config.yaml
n_head: 4
vocab_size: 2048
norm: "layernorm"
norm_place: "pre"
norm_eps: 1e-06
qk_norm: false
bias: "none"
tie_embeddings: true
parallel_block: false
init_std_o: 0.00446
optimizer: "cautious_adamw"
beta2: 0.95
schedule: "wsd"
dataset: "wikipedia_en"
MLP neurons of a small language model. Each row is named by its layer, matrix (up: input weights) and neuron, and shows model dimensions 0-255. Each number is 500 + 50 x the weight over its row's rms, rounded and kept within 0 to 999. Numbers have three digits each.
After each neuron's rows, "fires after" lists the tokens most often just before its 100 highest values on Wikipedia text that the model never trained on.

L6.up385:483514440437468578524453472521521534470574513500550418548512491494483480456479572577430559382515509375429634544480467488509494572500529513434543511553516575480495505519416509484554518524416554525526542457491487517539570491496505455511512536432503508542451558482413537518501496435476536453492424587517381512601503418544585436510496496556476479488529487610533442486529484601515475414438474524401450462549543497495535535524477575485586459483516516500502575424491443488539480589431412473537558483471549486397503494493548546459345608509522411508488534435547520532476537515570558408497471445482607525542575551522566514447477448494506536470426488513490428518517430432455582576515477530441460486556599453475468502482489537452410524500544446513557506445428426392472538568558489
fires after: " An", " an", " San", " A", " April", " V"

L4.up1247:405516519522491482497498544482373571501547485457557481465495460531476475515416467441417465468524491436477500525527498514433455619501434591491541511522580587517559485524549593501505541525542577473495577584515596427550582473626433481582473518482578519441455538468470567559454469473540433472480489523514527468492470497525477538484402527458577567408595574559509528485605501491490545535594490512496459407516537469506483473421461450512527525475533384504515524495496424550512438427484489517443547477488432497544489395440528459484484594535407522547529462448512466500467530519510498451464467473525537519456553551433395470577468395471483492493508474577482564445577535571408559551584421508531456439563537519520498479448393488461482515491491548534549555467625439541595535604494533
fires after: "==", "===", " |\n\n", "\n\n", "====", ")\n\n"

L6.up179:556568442509590527521554492556398542450450508492527465443500480557527482520525626404515530537513421594455403580477412521463427510454526558492460517406463534425460517447508468450520562470507513543528559459425497418535489484463535516516508583457467452441474593487501542437475358534502510503396499438581590398472488472519505440562530488505465505431487593437596474519521535406507557571530595496538496372598407469457435500493531381535561570494472518474520538531495508537491478488463475526475495456598440546536462449537560478568509465425555582476497454472439510514459570567555454491522482482475456508445582463499517457532475454593429513458524458478532507559526516518520564534439546500500463456543533544567515475471463617531448517464492552486509466531549433432606588555518551
fires after: ".", ",", ".\n\n", "\n\n", " th", "==\n"

L9.up616:578532454482448527588469564476491491493547530471479561494477524558507601494469568479515458502584565510507483450538412581497523491554545449505461508486569396503464526526497510560481472592550495534484485538455518553498483495500504584524476473492411583443491491514472473613578508456517450524466394554500520540480414509477527476404494520498527549535474519524490489478496441472493549590420575531475459520477568541548644428468447548494536529401496540491516460444455524560543438498527431552385581529491530522545417579533481587470367460457466434476562501475482452544465457586453494473470546436632472471493425551470481429467488478503586538496420524572565536410550577569472433445504454486492474597487422496371433572444451502475459493507393582480526485452638485466530521469494502
fires after: " f", "f", "r", " F", "ro", "u"

L6.up740:532522442428444495576530543480538501510523512472581535568524498533525496496443625429504520427478512491417569509463432431555376553484450581489446499505551533486520504582490529559527457430422486447533591474483509557525550491545477513519547488455485474408468506437443546447543483529449473480465494526614499382484491442522519415409522376517523508493565475525556424542555486521493542550503532483596636396537562474485512491461590482521504498476456626523438514555572525609434481483496443577505502476469438575500500497460580482543487560474467504427496519504549565423443512449424454486490525455555470531456561463447507471518502432536424461474470554412473476559521423441449621523463510478519508494515563599517622406453442472555384531486494497573517470507438476499565449558541484
fires after: " the", " of", " that", ",", " The"

L9.up331:496517470427517491445534417522506497491593426454478583443486528520564549446484658511507464498489470465536442497498580471568531476493553460494456496500502488439554520441497505526513490519524561473530570461570645461594514460528487438500498592442529514455506492583405502515459446454515582523542486522425458463565500366509478495422435481517594524341595654543429498592517509478566432498536440582485453458561498520364488439526457460627594474428490516510406527492518492486520504454466540500542455475464503440440450451513588495511481509565511459460509488477492489526585425527534578519480427481511483480559582532425434477496503582487485484505504474397484529485533479481438609571478561580446488502542562414459534544499443515512436505478563490507522454474506454558451533492544482
fires after: " a", "-", " ", " A", "A"

L9.up933:482461488437452491582463495420386446423546530445598520486609433495518500564468562407478559520499452560488555468590452512444443467551515610517398523474568352440480553560421509548468505590537438562551625452455531590486523493487534510564500493460467465530508486502441475556416460476555517454491475420522589430475463502448476474530524554509515541481517572542450498431520480542461478463483540514552408518574483454495485549438537539446646404490486505525471551518562473505483467515475533561414594508521468477535488555437538462492455409481534557559497478528539554462499483603438456477528450420565350448484443459436514608452453485593539491543435423541497518499516435520540527472504527475567480507551457591484534502543467482461466525536462503578542514524516501536529588544531456
fires after: "ist", "or", "er", " cor", " inst"

L4.up1277:454528452543349467519554551553474479517462526479565469415569462505460492558373452428482547509534506526476444540484553596487495672487519542470485546461541545495450502587481549559485563460550563472496568432525479504465499460565510466522533495444551532436500521508460521543505374504446512478547449476482506427580478509532490511446489560583554573427494480615363536455471476623483565542512483508497479446517440507527497486418483396413574586481421498536492451503468457549514453448513488514471508480484519503446424495404510538451470577535476511501483547476450451540484521542449529465586502497508435578514526566397443467560528541480569523518488518487464472510517505519451508499525485527466458578523396555500466613457440518441434511613521623523512584488631545459500547539534407
fires after: ".\n\n", " |\n\n", "\n\n", ")\n\n", "==\n\n", "==\n"

L4.up946:464477488495548522521502521513489488599507448438445457484566489482537491518469468493498542526501615388535708542521480507423515443458483513501525471497572434499532460378529548456545406490532519507525609523513575486547520490573440632562549533504470478526553521585486521515540523536521496511353471523520505470534460495532491530539515474442475567549489495417556492515555452439502517497541522539519461558435510523487457475344464454443455480469541393551501465483384475499516486502514432565449512583514399542527478504342533543527477547450428544508528462428510567527430501422475490463475509554547552457440410505524479583542460500563511514466452404596465527493499503576506505607477481501491466436601535502489614509499423492525482532591454498489431560502511458459589494495525426
fires after: " is", " was", " a"

L6.up1206:424491392437460421496535498453486442534547506515523561441484519449488574589443595504453540469459497467448577498456444514494398592544569510500525520600577651530500545552456542605441579439498613496510611532500527463550525413490415511548541469429486419457432442443514519464531404461486524430494493517514463442575423475568561526552434522474403511514540514455515389473544604573568506504533478504468527397590482515493526515487566525516504500507511537607478574501523505532493515504472487526491453469467501601471449515371558514536574533509495471490464481495460417408449492540515448512542489474500493520421597392509458567464552529530525488481453535498507442486507396451550521477513510533458476585435536623549497485487483482507361514447465529493519533475484499430507504520549536
fires after: " the", "ed", " early", " of", " in"

L6.up101:465535540446410557582569596516400477360513473467441556495510498509564533492491434501491460518545407595457503518439452524424456617470515576469417581547494516539412582473451544515556442517494492487452505407488517511529462480453598526412502553486506527462548571475497549577488400431496531504548459511521500482514458476517439492512439434527630479469466567470500433501515509519511577533584501484457499412540574459447503495452544464597482540537470478555432527570467500552448549495506429546498511546444442515591450498512624547550535549484457500455470444385499501636505500502468499457511488518476427404526573522443488501517535523539467517456471550401487530449531517452535554528439522504501481439475474529607486584486370465445536627528561482519439464552467438468522576546469516
fires after: ".", "A", " T", "S", ","

L4.up345:415549543512565505566538482525387500455382436535518578466521484496478559468457585492507539521473577563404568504477496510428508588456506505454379600414566460502490540462508555546607416513514505537522535502431466488518526453532537468542492556489454510388409547453474511481488428544484544574488490478539549470511527511482568436581522477496489490454496509468561430498471507463427491525608519561462585428585535472490470462549488462523459525497470439461511524510548515578387514493506435487457508516646449518520466453449510392511496509520516547565491424377483534576527591526510478514496459544476472533473628495450482530546567495544428504486529483443473599577492528582500577543495528501504470532564433520552552476488459509481473541415532475505428370480494393598508456629525515
fires after: ",", "."

L9.up405:485563401418474485479478495504433498489515469472547488518458542510550562449486575576512443421471519366504550602537565498518500551487458417556532555480458499503469535523496530493524523486494496449462536586528637586503589482495406420500454541474533534550464514491466612489514527399481524463557434592488415525583428534593418481464343510542513490567559544592458458486559535530496423480561463530428387510506519493439480536437430503572483463372585413551476543457488470538532499552443503472507449459528509468528512513458555507535469559504473470433566574406447505537499548535487487560524431506543535481496521612424452606434464508392494481556472517490531508388591499516461602488547516473550474489479509521476489475492501560460420600519519579535511529467488519545467550507476530
fires after: " a", " A", "A", " an"

L4.up175:461534474498541471458474487398491523512441495394502494503507465535493484519489530443470597544508476438446513578502523522466457472485541578509544487442575454508482548553488568570460582467565491551505529589526471492539572453574377497575474514485598519460484508578456557553490425540563575490459497453517466519561431561530482570434395564466512601416475579533482522494566489551534544509507427496547438482514447507499450444396480469386592502465488445535521536457583450543500484479491497538376572526567432478473430507307540388549451476502451434529599534479462567457426522629476463434561477461485580480445535471510433514515457496479503474523508481479474497417536541619473533489487469478507469493533480486572550591482533474493508503529502537539474438500612565469533585559552514
fires after: "==", "===", " ("

L9.up1043:499501432509451495571513443469557421426484478509415547547464445517487481551519569534486502585511428421536442422560531401468473540462518412523437510505483549480437510558449558510491499535554576558540507447538476438478515594631594527482392572519524520480449495432423462585440523490573498537483504501592521458489446494539470489502534455457450531496521548470493533461578453595471575443548490540584467536560481530449604421524383487492537534432585495550504495480553462553445528511563503484527527597631478468434448558484507425566508524532543587572500470498513484440432493535539467486457537513514398515454493574563450534480470478574403514468537486490510540523470418453424520480481462592406439469474423434440472571438449558453402415473517569485504473475497503432470558553591531
fires after: "er", " for", ".", "ic", " For", "r"

L4.up525:529517491478618491540525450566411525468569534569384520460500462408567511507466628593517618504487478474411522494459404488539511496426550466513471570432469476531544476501496444510586421597462498550546580553456580568549493533498503461552510590507559401522400524592512505517515481564511568495526544434538537420472453475574475463538538470573469524531446538518533396483479492462505529530534583497581462432472433498475533541481417519429523498522522507506491583525504532551369547434441460531523430429575493507541458462515519408507487477428439554546511481438466549522485524478556429450547432472540423458512381521455498480567514575548511512482500483519438586589481581406499506496467486523445481505543439600482578502488377498479470536589534552480491461531452446527532455526450478
fires after: ",", ".", " have", " th"

L4.up475:471498367456487489504478511449538481573596428460492516472533462501579477475425500531487622546495575442573519603533447445370416499534451570465574519494643374576427530466553558507553461439611514548507557546464498493568528439484469582484524528506508491559456514557439533501487457564575535448460493452501429491463495515520432476443520450516494493570548554442474560519585486449491494462473403533529550417496535530542525514399471459443472496498536495481463506505446485535380524385530439495435540572525445468503488478468522516490520524480589424521491501432537568407468494550427517470479488484582430436410558493599463445474452543509442515486527455529466586537526520583505507616495494493410519514435459510470608474497463515523491457556458477530471397533563480515605502483494485
fires after: " (", " \"", " was", "==", " be", " were"

L4.up942:487507515509493433510519581437403571419387472448519601433518483555443448495495522429533511488529488567465462572467526518496491490593467501526526507423478463548527504505514563604478581464583486497482565541467546477532555427591476526514520587465478479496537527488484544516426500486468547506433504432473543457653474486491473537513496424466536591460475604505595479458517534526541491566553471595517439443575511454529447466511447397536594578459454409468501468473483532601519481444512497477410580535488412439603481441426520423475477467464445588479586456480501447560508519548501485402515464441578558516504489541473527555554534519478436538572539520436465591443531441565500557517458519497489492469576485548565460536492454513482501457426461475532392467487575478512614576628480535
fires after: ".\n\n", "\n\n", ")\n\n", "==", "\n"

L6.up1067:475530555503521494529532386583475595467510502615462578456558472467511474465563584491482532477553428474401510462509510499582511507472428618536481525529478486529562497479498476560481503452542584488569509510477497610566464549554554411523470517483519482388434484562517517421464503455475486465552500477533484361542505497550498528530481464520468517480461545473537527493530513508513437488591537473493612382542510473480396451411506480488470574478493522441454621506461509575485475362521590374526505430512503512484493498507556473499482567537456578452495464418497511549526579516429554532562369468459453461421471527452491541513604489513506514368464519498481492508502550481445650537371488493473465476455454525516509423467454561473446570446521477527475516510523422538487400454482494
fires after: ",", " th", " and", " where", " the"

L6.up1187:495523421480501467498623515446436440490515442474471497552582435493511486558493431500606551450512523477599591503527544561339612635501508545476505516540510353467487488581472538444552462567482501416503520487548592488471623533493463571530468610469516460535488544576512525536556457410596504444439527560453514518490389489566461475415476527450452519524457589510559509523487464506469577535495561526582501492443502525574485464421415478407468525495583440563497511510462469496511518520483491494545443506508543494478429511412553552488466622459466494539529473430413493470483490502538472480506538497554419506472495418459548488552498500540540515472425445587474477425488495522421453496529468488451466478530408478511531588461413525453508508522556495506518568441554363497498528569492483
fires after: " was", " |", " is", " a"

L4.up383:540530466561500478456449461571402568456461523463515541462521443486580550511505513440495561568512471485515505476393544489472499628531575539485555499521507532518487487553538568602504600455467500473480486409459478505467564524531435524567447619474571494538467560447492523470491535499509528494469500546541592459485443502533540458485391548462451652434562573472583528426529433519518402501502434493473501487636404432502471503434414544390505509497485490528465561486479424579462529488470530594479543448549450481522461365429555393529483493474467433476563435439473540428437433561522557506446512411427546537532566484492391529580477467494477506437502599531491503489581492467465498575555483484447461447548515553565474554446545515510477507467431530509417519515501487513515516610505531
fires after: "==", "|", " No", "\n", " "

L6.up276:470490482425346507559485506545441545490471595424530495548484379538566553587499566492544436554586483478526487532570522466545521465501528551458414507583562401467451468514378460526524414581523566555512522483441486468476478549521609474521505589465373497451458472487411456518534442527489531488438489481512421489462498515560493485537566440473468527514499530475377497482532497525523448502502562525496450513508533500439499511520374530514620497398512541513489514477480539463381474563502527525492519495510555483388497464505502492367433489498491494499575495551552571558484477620450436473486614503495486497396506553510440446530397452550485527615475453489496606517519408452441476432519533530507500510515482453487557437514527497481501503541408514562484495515598445474580579507515486
fires after: "r", "f", "er", "or", "ar"